python train.py --head_dim=64 --norm="layernorm" --init_std_qkv=0.0613 --lr=0.0121 --schedule="wsd" --final_lr_fraction=0.0 --seq_len=512 --doc_mask=true
MLP neurons of a small language model. Each row is named by its layer, matrix (gate and up: input weights) and neuron, and shows model dimensions 0-159. Each number is 128 + 32 x the weight over its row's rms, rounded and kept within 0 to 255. Numbers have three digits each. A neuron's up and down rows have the sign that makes its largest values positive.
Before each neuron's rows, "fires on" lists the tokens most often at its 100 highest values on Wikipedia text that the model never trained on.

fires on: " g", "d", "-w", "w", "le", "W"
L11.gate66:165159078088153079122139172181153102152079134155066095150152126126106085158089088200169118152156109109138057163142138120134122142098103089092074151167079125131120175126158146134126120121202147159166120117129125081129157113095132116133071141168150142096150131142151102136107132114155109087139208103181181110128056095140108124188120098119197115087105102052138099103124109088081124113128146179086156110108072127152142119073099162111160177122147191100123156111128096114124154065127110
L11.up66:126117119126149055117145192160115113128143095100041108114114120141157129136086071161161104104060112088146117161089153100136137145077131098109101125086168115164178204116106098137123156106098207183128203119107128097102158088125143106162129107155146116140141094097183120159086112098145125126089108157103173171126111081155163122097079165149090100080158061138089122137161113169144144098107097122169051072101151161152106150113107089130108093087071151135193145136161143145159108132129104

fires on: "it", "ust", "ck", "ff", "ital", "ction"
L3.gate492:145062155108151116143112192099192137117091129134134120140147124122188181102132161174132168131182115154134086089085124093124160082104143085108132139084074128195144111121111123141182180152161116125126114097147115109155154058129056155188148114147120129108112122063059094128146075102106111165109121145145161110076172098074090143152161134161120119133155125072173102167124086087128141105133093078151166088143131135168118155163138123141143069043138144137130133077077103143109144068132077
L3.up492:076116136076114091101110175127177168134126107097138123121100116126112129140126108152166117166137084145171115132122166080131134142171131093091145145099107058170153167097119083120138197136106144120189139099082127148124138137131093119172192106116093193097132132198116154127123109176155112170167121143121078197063103176148108170051081143133083119135134127129125141168047122127127089165095131148157171141096132155085093100113110176164079146103155150182164125173095105185126176136094074

fires on: "===", " station", ")", " ===", " mi)"
L5.gate702:119127100133120084154142111123154137177113151126169133107139116159108156104130105149142125069072157092067140164123140134118096126084127136141122104107108113141164089149175155163107154119131084090068113122132094144083105111122086135128117175121163114160124152112148133092138189058135113084117105142050112094186176124142115111151138139118163111176100093155145124039113106098067111121041087140178064120131072104175048157208134152134096105140087127146096151107175119133047139100104087
L5.up702:145162078099116076132156131131147084149146145076117085104131105099140080105084155133120175167109120065117071151162151118114152196138094139126141078138122098136163152108155132150109068125095073138173159087117084161190104092155115145159152138133133127157100107108086110148111114085101078165111114154082085175084195123099145141225138160112165149131158068129148096138075148162127077104093163131167127113169099128116131114124117033128153112100120184143151187162142126113093184163163133

fires on: "k", "w", "l", "d"
L5.gate651:118103144159172114143131156135119088185124217131128134143182080199115085115127108096115071137075133172079128127167115129163111135127088106113037123145123136127124123044125115198089136086170169154120140183077111095098087165098069163119161123108156148118182150105165128171162117177100186141123146146168112145161090091118175122064109079117152158138114125146069104106121127111146136131102089150127128176133123081103115099101090168119111136121159153121129150136078105067082070157131156
L5.up651:161176149115162137108124141128182128105132154113028146145067123128142061134091108167140115113118202105138148132111122141083150220076117116164159145034075092116126123173094108152105084117118098114088143122148129073095156119130070113153121091086089132045116084111153185138135112087143139150096114129099076152086163093132160125138152173123078105117112135116137101133074110156118078115131153100138088139101098096097128141064135070137108152090124135134103122119133074071092113081096099

fires on: "o", " DF", "os", " Jo", "ale"
L2.gate425:126112126111104139146092175115153171182135101094181142107114123122089081178167106176152206152063128136103120072126158128145131135042105131115092114089125122100103127116073185103145145148116110135107117079118152121154138109101146161126153098072171115152133093112116111120133169104130086089186066135055114110176092187188101177055169114142131111135096128098099075143110144098063121146116119125160157150156086094141159132116147136065051129078165134115128100115095055140105108141132150
L2.up425:043133080145128161084115128135091133174142141144151141147114115098146104196174149135101103138150154120128129136155131075187177101152092116146148211127125155187156104045116109137146094094134123141106211127163138191119175156129142156077173128135123042124120130086160152167093126072040126145184130109104076184125164074178124119120103139098145149103092177161109126119114143086192139113108120096148145133097109099124174129144123122145126097145146106100082128117153091147100133157074153

fires on: " ", "\n", " S", " d", "'"
L11.gate854:135145157107162156208118177096149120105217121145170121130136172120170161165140145043120097113052101140148142128142122139164118162111158108163140206088070109087139161101088125104110133155141139178123119115113133067124170093114127056152150091115089115130084107163127131057120097136152157059168129152092124123150089134126063111151165075141135123115118086127151109098081121085113166083112087140143119140150104131132144187119130138102153069145119077101124127110107138137114130223108068
L11.up854:152161151140129116169192109129128136114151159139104133137090159100100160153175112157121137145109118140067100124138153153134161178106130131160097172128132092164159166121168116122100129090106090174134144138126108136174155103171143053121068107105105082148137104178129134107158187102104118106165105148128074144145175068120075088165145144142093143128135142112226096159187081123126079091103097105177056101083146150217130136158164096151106113136152112157181120082147127213079101110162143

fires on: " |"
L7.gate781:142155147145088147242129153095112128094076150150115117072106122142158165157172091185103134105146100159175124206130103139136117098085107104119054210098115081158152171112106118146147111165082172111131102141130142136131147104098145090105095163143121125097070139155157131112157100133108087154121123026151124114163112160100149160139097114138123144138111160203141185060169081103155152092124109129128101113176154069109126090128185107164168095118079112139138132132140106116110121118072156
L7.up781:162133144134060161184145161146133115160109138119131095113150119124098124087184161109138113128141113098129115134117123141121104050067091057118144141121138135155077136103118108131114116056162134115194083130153164155161161119126099130072129193162126054144182076180100135197132126128100169119093103142170136112162138117162143148068187131149170064184124155133146095100153133103161146138083118178186138188133132161165099130116135135097131109118058201145115099142182100134113178080137130

fires on: " con", " pro", "con", " for"
L4.gate643:192115170171104162079045203120134206106127107149066106107117070044115096180123149108178141102148142101150131124204198177085142166105097104110165187084153090117150149096098117152106119106135123125119101129145122139141110147169094136147080151152117090079180146096141162109137122098142150133094156177147059106126149096137103162104160117175126150134134106113154113111120089205121144114104127101183116093148157089080100152136086099123131120099139114160120158186130162169149122153108104
L4.up643:153151122102102124099092083146095152113077104092064109155110128114115110134120142141121104125108171182105173117190196154130106128130086117131169148129152132091097077157060144139123114158093099154080132172182112133111130195158148115132072117173106133217087151120085130093116123137116152145177167122158062151164080103143104110168144122128124143117123053096153156135124118091107190039162156071148106117180132132122126115155093123115056169111122141182131084108164105124130099162174184

fires on: "v", "ity", "ist", "ill", "ins", "all"
L2.gate455:154130163182175154152112118130130125167077106098133110107095138107128146112063143110131142145102110067146065160128148131130164122074130106081104146135132119150180088151101062108099073118123120156127136107091140115206148127119137141079157163096141134118178117124097108111063040070079093093129125094156076147145165141138144176111131118129123222079091099093098057129075096122122162091085110129120167111163147123089089106120133192181062104086111122134150098168145088098140124120174132
L2.up455:129143146108104137142107092104093199136135050119078152184074130126091067111112072158068098128114139140134125185122156110152132088100159100184112120143116103163094102086107088109174146161111143101120075148100125137167152121185163096088135056093129145098093145081136083164098136079086132150115115164080099112102121102084109117182141105136093157127081056188105139243089081081107128106108113101083104109134085104128096089114146098128125132137118166121133165114179113133134135134103132

fires on: "n", "ult", " ren", " decided", "en"
L2.gate323:094152131130137096124165105119173121133153130111094142173151137147043104192109150074110129148171125101132172163161103096154140102179119177116154151090132106119164170112151067079118153132112151107201146112082092118071110121155142183133147121137093173167072140152136154140168149134148105153098075132084175148117166125153124140047131138084205136174089125139124109139099156130156114114122072096195138127143096092102082179140121158154177177184103095157208132118161136180127137130176143
L2.up323:085136133116133126128103101126179106091116107102131113187189161132076094154152120062112050106164092097136119119146172161167173122123160162167135160092154110122169121169139124100139180102166110169104117141132096132163100115134160122093134123148087165169111129170139140122076148201172102098187024119103110142083129134133142167069141147100134106121083090118168132152048074153170147097145108168147105091145163113118126113125092183113136193188098130156139102108141138182097096132177091

fires on: " at", " from", "m", " |", " the", "ab"
L8.gate271:087077163070111085121103109158091161073151136146136117152149174118110116094097098153144085143142127170169138128178157146116132112110103147178107133190122101124182115100154176099126119178128149164169145156126126116159128104120187079104114094084127096082138208162191102171113142127142115082098129096118183137148144204126161119092144129075151162092147149113081143074131114118154044143129100052123102120145098134155141139077080190121161111112152142120138128200145076109064155126134173
L8.up271:108117163101089096116192120172107112127135140180103086162109156093177140118105086164114101122095102166121089207117156111136145133134082121094097169169167108162173112138096159154154075170079134177128149095121142130127118088140131097084172092109124120159107122130116138190141140106160118090091141181082141120209110125190107145112062115065168144107111172078094088178106145152119083177157099094085156102125023119170117092135129126144094132132102138090156132157150109129142134107186176

fires on: "at", "el", "ospital", "om", "ital"
L3.gate525:088129138171088163147110145206105100115103156065180107144122113126145087079108102113115133096072157083134095098094143082081129170162098103143114106125122188147109084112116126116159122102131096079203152190094102078087177095218146137151101124147102167152115164109128166121101143132129130141096145141069150127165168100165123071080141163121153128161183143116169080137125129106151118112074122133120102138114157100202161099146166132178163087094107153142088167074101155201130129113117163
L3.up525:076136189125103137061159150168150177163165095185151152137121190135132135089095171154165152137119150153141170093148161109090171111150070102093158141135180193136098132127159168137117179152103151136143170127117173100155083146115121109126077097190108154109090106106134110159155132179109128133164129162068132173091083136114090122117140100115074076132102115120145157091159076131122135124109163117122133162089124141164114079094126152173204068097211075125154188137142161122075142112123085

fires on: "i", "ou", "our", "ad", "vil", "v"
L4.gate626:061093125078143099115134171110132169076142108132113100199131139132195107129140134191139147153082142136169126179130169141159110131159096127077142128103179143072106145066125078183102171150137077149140166128121139152109134142157113132047108120074062138083094153205130097095116124096112106052096121126128086190153099090125117051120184131152110147078110138095091175146109128064136119178130178159082144131116113121144148101160139144116171096145107119113129112129125136167120078108154089
L4.up626:135121097128116174094107174170099202148130134142152140195113168164151208120123122139144157125138092134106062098144132183093106117092149120117102147136142141198109132112102165182167118182066181171188081155144117101077160138106119134162161135128147113109101087079162101102148126184123139082111096148149121112176090127084145184187061124116124123100134112122160150081094112102094140153168188157158210145156117107111141115085113174123123145134076123149155168143167169144093074136150104

fires on: " |"
L3.gate908:081073112131133138130091140102137104135106144141085149115120109151111115119148135148143149114115117100137149114162130118096193100125148144151120144039136091181095157036139101113125118099103102125145083091188141113137114081131123141118116100162059142149115105148112161033153103166100132111214164101155215143182100114135075135118149098152147177112139180111159125097120133087180194136122119087203125118154150133134114098051159098147119179129144104197109105136140186150110139120182113
L3.up908:137151087110127153119199142126184063172041130160218159133140109093167125050144121128113132097104177088133086201133121136136137119086112127099094130094181174164127145100084169112148177072127093097140108108181152057113163120198086129096119181138128136139129151217109143166097129170102139125101115149217146126123163123143159105119109124165149182155136145158149115114117151123100124087155134110139123109153149173134128103102132105139122088114116134171149122123176137146075122138194141

fires on: "om", " territ", "ical", " position", "ital"
L2.gate324:132114166168132201157139128170135114149170152139108122096183120187123150202137161062115121171097136094104129120128200149111096107121139126085146128179142124118169161114133142116107110098147182140210145134154165123128184104105116138112103110157122195154155151124116121116075172131176132149115147164156099131104133146198074130152132149153080157192132137086111125124169174173116129189153147077135146154131127080126176057143138172119137082131147068106107140112075141217142195100123123
L2.up324:145133198113122176082129107130075099147154140184146132115213132094105081198088125118144125081113119147120157063093142120118085103160061102141143104087156105120135140084079127117123173114106156109119135107156152120123118154105092183115175135136077141099134210097191133132172154111083125104164111105097137119141130117139097084113143106093116114125123073096063129139114115115092155174096093087166124137134167100106109061147127163128122120058133065143074173155104132203138199129145088

fires on: "a", " Bas", " Big", " When", "ine", "A"
L4.gate745:227065159154183168157191156171140133105132118131098131196150135114117169111163123152158133058088118107162088144149091172094120107111127126096101172123153139096098105176099110090128080124132123158105153107128179097127147116087106137148078163147127152094140129106151087109077064098150139109128072152114183098088160154142113121164070093105135122185105147131174140160142107143126169101142168175098104148137145114164144183114090116096120042169147142113109161115173135059086082089095144
L4.up745:097068178177105138116192130116117114102081097127150200046163145070135116122149139128123134050145118182125128156132137086103140146092116113094110108135163094130139184202117170157149109117179130109147151175104151148128150144153131139132151161169145154182102191118054101138121129159103113201093113122137166085152090104129080135081134096167140144104102101126092144115135097135149121093214115187171141128126105158109097197115075139120129121147036120121143089089129108117139121092146165

fires on: " |", " =", "ation:", "ending", "|", ":"
L4.gate163:144099087090147121109166144186091154101115206064105144127111127057109099171116104134151117142154110132079145115118130126079107113125115091114107129099129091084115145176085104071134094127172084125212101161114093043126104091121153142157081096109093123118144191100177099098126109168114154110111157148158083165131117135095117150141145132139150101103114098083158106160080162141128082095110124126185102163172152184205100141182101124130127167080131097190150052154113136108120141127070149
L4.up163:165135063169111134117174129111131071141126088177123127115170163133085112062158153107161157115195107081147124172151086128124153144118168084096094129153167111117114158130140126162087067105089175115078108089117110185132130107106136065151110137105092101115101213209072124082098164097107075123144127189090129132181137152098169141131129123149141164122133156124126153109151184069128109081145068108160138156155151155120087158104138067141128139156131155111136139055164152155148076152120178

fires on: " |", " of", " said"
L11.gate862:139122055121165090099181174087159141112127105093127111115117140146080136138161102109091157125117130050165137118134099155130140112169123141145114122175182063090105144181077194101092126120124115176153134177108148060166161074104128130128100102116117113078114114133054114099070117108131168097159118120120133141107171111126140152139136164091135126144148122130137140079100157181106095134105193123163129116086076126165077138128147161132059155142092156102136151110137126161135236087079213
L11.up862:148105138182187134132136186154120112176111143106156154124067157111112138173116153113162137102161074108063111128159137126075131181138148151063112115187141210093113057142108162058079125173152100142141138160170191136136148072161135090088178085162112110148092164153082118127095101137132162191112142165121143146155165165126122136148152134137069172144152120061124163077165136093129142080131156115163145184156075098096122105118153100135138135136160118109120130140171174165157131146100183

fires on: " L", "L", "l", "-l", "==L", "-L"
L12.gate59:128112145159145076111124149195095131140142115081122100130129094216101135107103109060125147076181076113077096138096134160122175107102063097121127133056098122115132087155147148114130137158179158150161084171096104113115150129125067128159154107123101187109102097149125184148103089127101077071111115107118163108088167082053045097083149164118139131178111137086122102104078154113159110164127082099111117123141095182104100123175111110128035128133146114121172091111090119121116128128123146
L12.up59:104065150123122131110146147131137113168115091098111103163119111125147135074134157147157150123116133092074137141146063093103180080134180068105136179068131123092082066158109147127115173172095159107130094148084178180109064146173153123158153114129167165133118163152155123164076100142167064098113158177130113124086136137172105180102125104109128132165077161135140108118090174065110147123094076114094098126157159173102148079123097168060126146118075160106212147129123154133136142107151062

fires on: " w", "\n", " tw", "w", " W", "-w"
L12.gate444:103153116109077125168133127078101071125094085091072138152170122170104102086084139155106063059117108080118118152122163062119123129139171112095126160122188126119130147108084054108116139113093150105174139087137160115101178079206147122151147124151103099122165168146158094154126146144112137133150148125098115149081075112070100129101078116136121166134104101042140142154138139136141127104148129128067124059045117132148126111122115125089153054133102114142088184129133160188165157152082097
L12.up444:121154119132145147171162104113106137112147128136191143142125075127083126066182119116097166118178123171148149122056097101169188123201163123120097082137131116189135128110157102069122099146122177081046177086125128160085153079136111148059183142169103168072205143134138117174156136096132134126115130145126154143110101120114102156097119149130129175165113146152168142122136077140124124121064187108100168084090191070106103182116137132132137090099140147110143180153104140106134135177156170

fires on: "r", "n", "a", "in", "ern"
L3.gate723:158227106151156090115145092144132176159110141107148175046206108126105134151103137124150154122162119084085132155103083093106126051141097167089127128127131189121120124100109084132076138169167126132071154145064133137175117093159128203156133112139169169127178146111101139110163151183118108129086097109144151141137173073129082099119118121122131124168124177152087079136191173122121098097152108092106101077188152105109154167172121146124166136144146099064074100152141136124130139099164150
L3.up723:104177157132108142116156105129112082149107134141114102156159076091156111120103122168147139101148143078072124142088096153157150094135140155192172144200199123181151207176072029112133122094107133156121173106069128091179109111172110113106103092132143085121073150062181111157190085086089094109084152098115094120140155113114171153073125101157117167155141116158106150138147111117124178119146121105136133084125181167096132086169105110148101152149091131153156124097150158122139060114131139

fires on: " =", "===", " ===", "|---|---|---|"
L12.gate228:160098086115083079178090120132140134156183174087067107080082115146150094142124143156119130137144191152187103193104141155127134199229103163131090147111114110127155122152172108130099152081091090165156131132176127182143137046128133124152164138172106132136117073081140073164094106094177138090100156160154103128143170115125097105138101176118137132113155142147159109099151126171173147098113087166136125169144171128142141075167128161103115094156167162160078169144101079121133110159167087
L12.up228:144150104121114099109121091084137105182123156137132138046141072176101067121138174147117132114163075130111107162123149145160125136109139106135128029051142154145158128129125128105074115083130115118145133137108144158086157150088091162183115159179082105126149103132129147091066080101137163055114177199104054169118210119124169109165137079115142154126140089134121139162109134160163105108125096143112112105155177094144073061162118133073152144134157195124105171125105112121133127154140096

fires on: " was", ";", " is", " were", " |", ":"
L12.gate650:147161104155136146085193116157114151150182064132136117066131137092128130108149128127149103138092086097134123134163157164095174150116083123160141104131229179140144099075130115101061165096144136158163101144096114106141216080119161066142111033183070127093136124189105127146135132113134170196120153131168143157135130088128114150178144157104101069150098116146090076106137139157120137120138136123131150130111165140118134139119141107199111154152084120196076106111176157102110128080112097
L12.up650:146124069174152207113112081087113141082124079131143136107079141127091107131149148154073137141080089134139132088064152138060161078102111132116097116122097128070112115078112161141114117099109138123127150141114157100115071101107210062105102150168110143095107149108121067127189142152146186169123091126170096130105115140163134142146113148153091116155119159152104120116160130131207093100183072163098168082142164134098180079124129151112115142227135112118158144105112101168148165165101090

fires on: "-", "\n", " ", " dis", " un", " Mic"
L11.gate777:109134103084137151144077133136155165124169158103114130120191171135099092174113125125123104143059121140154090154138122097200129132105170104060165119114120113145095072126204177105097174110089110083105183097172087127116098053140137141138099078100087164165102090081118132062143118139145147175153128106110148160187140138138115148119140109105053121143126127189115100120161062165143130152065088140173156149115137157133085155089171142129181146139077094134099092128096142157146058112105155
L11.up777:113168109111130132137126076172123180163140150139118136144158155093078136118144121203089151126164124150135132088154150088209156179134175165063073160099172112117071102104140157111083144096054144152117108131106108144145192103106118092114183179119130086122112158122099127118150161134116108109175084064131178089126136107167144125140119156145137164064153141139156061120125096163090106053093144112154150131140087128100151117086104140098137129136110107148167099093102174195064049113102120

fires on: " f", "==", " w", " |", "if", " 2011"
L12.gate688:110128083081157144145156110120126134136138110136056115112055126123056167152163067107084147126108162070114157162199129134145070103081155168157123103109087112107097128110114122144117162104104101110098082109119128049079175098068129134124152175148131139093084126121156108131139059094178088126167143179151137107109099134167107187129159157141125117136104151147098125108137105125056099127165136107121083126128189162140053131100163090140104188101116048105110163121091117119149112136062124
L12.up688:133131108097170121165123129167094145140134175174100124075170155128123153129130149204121147157175125161129090143141179175166155179170157115172138088171177147109123090151135156091149142101154150131137173116141193073119182107125177167153172155155117130093085149158156089159123132074157155094119100115142155203140207160129132090166175170145131155121115108132141175110186090105168167069133155127084150119181159166096101127117179135149185142163102087142092198147154116141178156142148132

fires on: " is", " l", " fac", "\n", " ad"
L11.gate25:118199124111106132132137174132129174103132095081079194118150170151138156078106107175153171154133088139132181142110135163143121173156152138093095122104159102154077170138188150133077096087169157118114190164158110067117132104158123136074130083138100118155043111170157143117164125102111095178113095150221154106175159167103182140111116192115113139128133124120137206118109138165127115152129136148122123118166108123124192161137123130086121096129035094163100112167161120111077117137134093
L11.up25:126100133142105117167141155134111120104114129099159168129102169109151131100144040105101119122109149174165111118088120204116130151175140140091119105095165103124113148099113159148129113085135141147129153163121105176106179135107085150143098149114099172221222157098146105087122112137129122122139109202180176141199185152078143150098165133107120114087117130133139140111154118202174107172136097209200158117184134157140134166155122134121136131170153136126137129116147052139117100205178104

fires on: "ill", "ard", "ox", "all", "ing", "y"
L4.gate747:113065133103157105113122088110103148161120167150110082165154179094120151108153115084154175155082173108051112118104146133083168129119118104174154136144151127121125083079151079187113091146159140109144106113091146116156108145169085139110066148077136197132202124176113059161092127105076155079170110151174105093136112112049119128136124101120075112127188112104073095125111112157143137149120050109119121180123122124114105098153114072115143112134071058144181135159125122105122096159090141
L4.up747:097078086137155136113138104123145146151137095154157111135113159150156157119119127153120147081137099093080108197166158141170150121097137129156133181178097118170166058127141114137163070178124130099083150116131140177143113112124155154140137145105123140076082139060131121133107110132088135130130173177069197108117145189084125112063153134089106114155057129166081134203122160160096114103165062165138129192141080180148133172151122149162089114109101120189137188108147160097110157060147145

fires on: "m", "n", "l", "w"
L7.gate886:126071164132153103122111064055131102129116108132092151132138113119141192130103081159178084134127115125139096158079131150112137161098102077132142154084127127138107083130135154097186159086140122163094102139103136198191095103173098066139078171147108102119113102116122117132138109155131087155072114131178138145130162117089170206088151173129126134138139135215136112138077192094107184130096116087062129135150090160146184124092130111069146157188133110144090098073150071136114151144126091
L7.up886:170118152117099165146076104050160097156136180074118149165134104153155125139133165131130106136096205105145139125149109162129080203131132135092090151096063109099088163152168169129113106094156099097175143134129143180167106170089090147135162114124132107164124149152134196115152209092143144098170158141178128145149133104109138149082086082165129089144091129115110072080158089125118066085185155172118078196123139125117088118105129119087072110149094101181101133138097112158117088090145127

fires on: "m", "n", "j", " imm", "l"
L4.gate794:114052141133065100138145146077121119128166097123123142131137119158130132197154160150139159107144146143123193156104160122089215082091159111104152156093066123108131095189161122195119108139131175191129105127182098114147108079122066124109105181178078153096102201105085120135100152118114104127149066120184176102085160094093123166133085152083119155158092117156130066155105060105116124171114086139097096134183061109139117115142118116121127129161108120080141147105112114147127082126130133
L4.up794:162125087129081130122076101087125130107190172138122173179138089086189105148098155139119124211093128116133099179188153086163134102106082163181147192066133089106135151110119169156153146147145187149081105172065096139137176089132139117130125134120136104166183164084141103123148100130138126100125170132156054149120116069128098085137106152110086084118133172156119127109097123078097140055110137153167123098134103158138135126098063084107105080177112093117128116169112137118123097083082164

fires on: "op", "it", "ig", "in", "ep", "og"
L5.gate441:183106136127203089150164099105102076087092089101089138167111098079161074075148097132120136139165133057140137160089083118118111132131130105109125118125128159144125104142103080184095152098146124129112132128135076124131081159110085106113092061153140074101140141033129134139036090179088153139158079153114118113090144120188154098123111130119126148169150156107140130102119136157164108138147181146177131143118111174084133147142094125114154074134061076134137115195123103103074080144058129
L5.up441:149123074103148138123092088195199107114146089122112140136179061105092116180126111123075137069070128081164146135113143135142104103048093138144075117124131139150144142142138162118186178134154098156156151117088186127160086160199156110140097104096145134131118152120147172105149088133131135111160152123174186110182149155169120144160151112089094149099179185108135128070085098106087140131168106106092142115151135088076109125142187169085132123092120122104078129136145211148168161114092082

fires on: "r", "n", "g", " |", "k", "í"
L7.gate608:106124086151142115123163110161167121119108056124083100095203101151144123078114152151166123161088140144164079148163134096138098091123095135090127083144164122120125140173137110151098136178125116154067093079134138131152134183149088215187113066208126140159129203114046137162113135135117068128088148120154075108169120110110095117081129117126132138113120103169073123159183133157072119068113098099135088120152119053105160121115069138152156111163162116103146086132137125132099134131167167
L7.up608:108117149096091086148098134124174094157138108117143135137114075114093173066112112136068146158104117116111094143088129128071166088125147132078099151093146116090154101082190094133140085102117143222148131143084158132088114162178109147164133083177169160086093141150144184139108118101158063068109103149214132162157196107142143135110098145132127088136204133140112132152139150109171116175161108154047103091155134102162084105143065123062152111148122123149125114165173144146125147101107116

fires on: ")", " in)", ").", " ;", " mi)"
L5.gate199:090111095113120110084148096083159112115063137086146157102115150106155126059113150147125155128110169129085184118130144152102096068069121057189124113112143118082112113154137129124140112111063099060178145075101116129110185116111096151163078112110151145202135191115162173093097151088138110121100133128115111103109138137124182122163151130093136168089087080179113096130091121112148099158098101106090111063123108144112162096141116159103185114145182061166118130077098097173082136113101066
L5.up199:110131164108080101098197064146206140090135142146185201101095163130137117099123137116171144122111149118143110156103119123152165157106149130123161106107099135112174065110107137079159092104130095066134140139144097125119135103134091162051120138068128129170125094081147154087100090090065133103154119131169100121139150200149165125162161136181144144114172125117124103122147099122171111134127123109064058111152072165133084118115121090156107166116055119110162177136154078161079197146107081

fires on: " l", " L", "L", "l"
L11.gate855:079153132142064113196137079116061150117134114105040147147151117143095123078127150118083206123158106126117122109056189151084150107147093100103106138126127167146143092128117117147100167118153128121068127130133080180156126070114059138125155122145068084138098168104142075126109145113151085110128161131109185077124161093099135122081105160123115132169102144111126063132103118095096056155133132102116069145145094109058122128093147141159163104102138123057154183066114130128115141150134169
L11.up855:126117124134176206158129095204105166147109131099071152123169128112127121089117155179138124117131138124085134076133098125150183181153082115097125191068122115118151131109096094099124141130178148131115109180109098122128091164119136032167153053119105185142151160127158134117138129062141080076122136145171179109114145082118127141084108114078115129140028099117115078071101142132132148074182139148123105116119118100139097145117041087182134138157123132112128160075097131160142104128134116

fires on: "or", "y", "ribut", "le", "ip", " en"
L3.gate655:105148081112106073105159133163119158130169118097109144145150121127116129122092129066157158162151113118135155127168080170091167170097147142108132133127138167076136096083163197133167169119156080074121151140090109144150142139138193124148178130061156042076116122129126133163188137173125139101131102159147045153142138136176123109124162142154068096083063083121131087144181124147103074147150169078181103094160106136163114131148134132150159132109066115106093126201157066154097121099114141
L3.up655:069099195127128131057151111115134188100144112106054193153101176078115114160097099093115152138176126121072149158118121095154168145124141121087078127101215146163092162113150150104172153035128113106140120104137115160170142137166104056115128114114166085120163162113114098159122143097099087145169116126122124126135123142122144132198131113128053127105038120102107138152158115155168134144122169078157080125137096168136146136155123196166186150125129113144126109146111074181133090138146138

fires on: "h", "or", "an", "al", "y", "ang"
L4.gate946:178143125136120079067101174093165188108126096089107120168123144199165101168125176162102117104163115050117109085107108186102127122076144112098121145106155159145128145114110120136115094153137135121128148150192104168147148120131163132145113073130167131132131172141129085152142130142160100120139081071199113141143117124121187123057121136175120097148131145167123125108193101169124158097141204115166160163097126103172107129111135168119126167182014143110107166143167141206138094118108103
L4.up946:091154132167120153063097147155127111114119149143099098157100150153162152148107151071115107145114151131128107105152181146140108088116169140154152144227177176130091133153178098089185080114169089154117102152126115195167146132153116185096104071121171083148173136107054112147173153170109154105117115061149126134126128147121119135148126161184106134093161099171141107142128172198179151094131113144160157099139161149097125068076083184139116121135107121123173149176122082127137035113109136

fires on: " art", " Art", "in", "ace", " public"
L7.gate445:156147139169154123132162198131089110191108159093130114131157124161167136157159201120185120067168105121125163090130149127110102081135116169145155103144157069170148148149139123133180116089110103161078101111153124119178079136154122110123070095121110116151139121143111090159132090069144093133164106069157134114128140101095134117131049110149179114113096105134106150071091069134128143159157171032132109175176094114124115102122151100102106182077118218137153110112107169122085162126065117
L7.up445:184148163125118080124145200147097100173103143111164092143199134167077128074127137146111087123133080140122094109077148151107133174089147181187182141078155125107152132154126130101167107176128097178141087178110104098101132142173157086095161080098093150124115105119071155103149141109154113145158123155111115162153139123152076033062130110159145141176146145160157129118109085141107114160196132125129173146118109074153115078067129175117105112108096115181186149118139148165127145112121195

fires on: " ren", "ed", "ond", " st", "en", " dam"
L4.gate201:093138153112123085124062145202063143081174064121106152139115190112083085190106124090134123087127124150110174150077096134173172097136115136130155068110107178100073064127109146096175150123194141147154156145144104117165116113104128103118100142087101192111120140073141172157174158131147086113107143130141130134106159167104104123144201133079189093133067112166080136080113109112115107087115081150129101141181135118121164111192058123158131095144125107158117122102117113121084121148097153
L4.up201:156142126124123115163145113113092129182149168111127140149198138094069091131182085104196103165182133100117141157168148175117138089153126202147155172082148129128078106089149128045063118163180146097136100123140088099092119118168171115140129123124126130108116169114096131159104124078109068143122059067100151132125117147114160166149097141156168074106092068138144141148131086142134099098077162169153064093145118151077132094101125175099121159086122085147166074165119086171139133161115118

fires on: " w", " she", "-w", " sw", "w", "he"
L11.gate254:125142120034159158169171099092099148099163169124111141142165142085107115132130109181118146083170160135101064119155145158149140145146090137155097138144156113122121128064167094083099163089103110106075130152091155133206126066128108128110114122120123150153125139114142050182100139154105075125154130167083109135146128123127207131095086170161187169184123113084176130143135098158140092124169193157122139130114140073132112172093137189089129214063093142096121150135150108160127107141146154
L11.up254:136161104108166148098105133133116079170110139095103162179078067123120175147137148105086133077209093081152074113116109165088126116163152068122107104128130108119082096099138104163062164130130164108138118126107107138143134183127103165123165102155092124142153124127174162159074084114113126131104134149111134170128150150045135131115163164119158167131189119138188144159139115101133126118137104152124163055122144160195111173116166184113176151108094185086096197159104054151161138122163183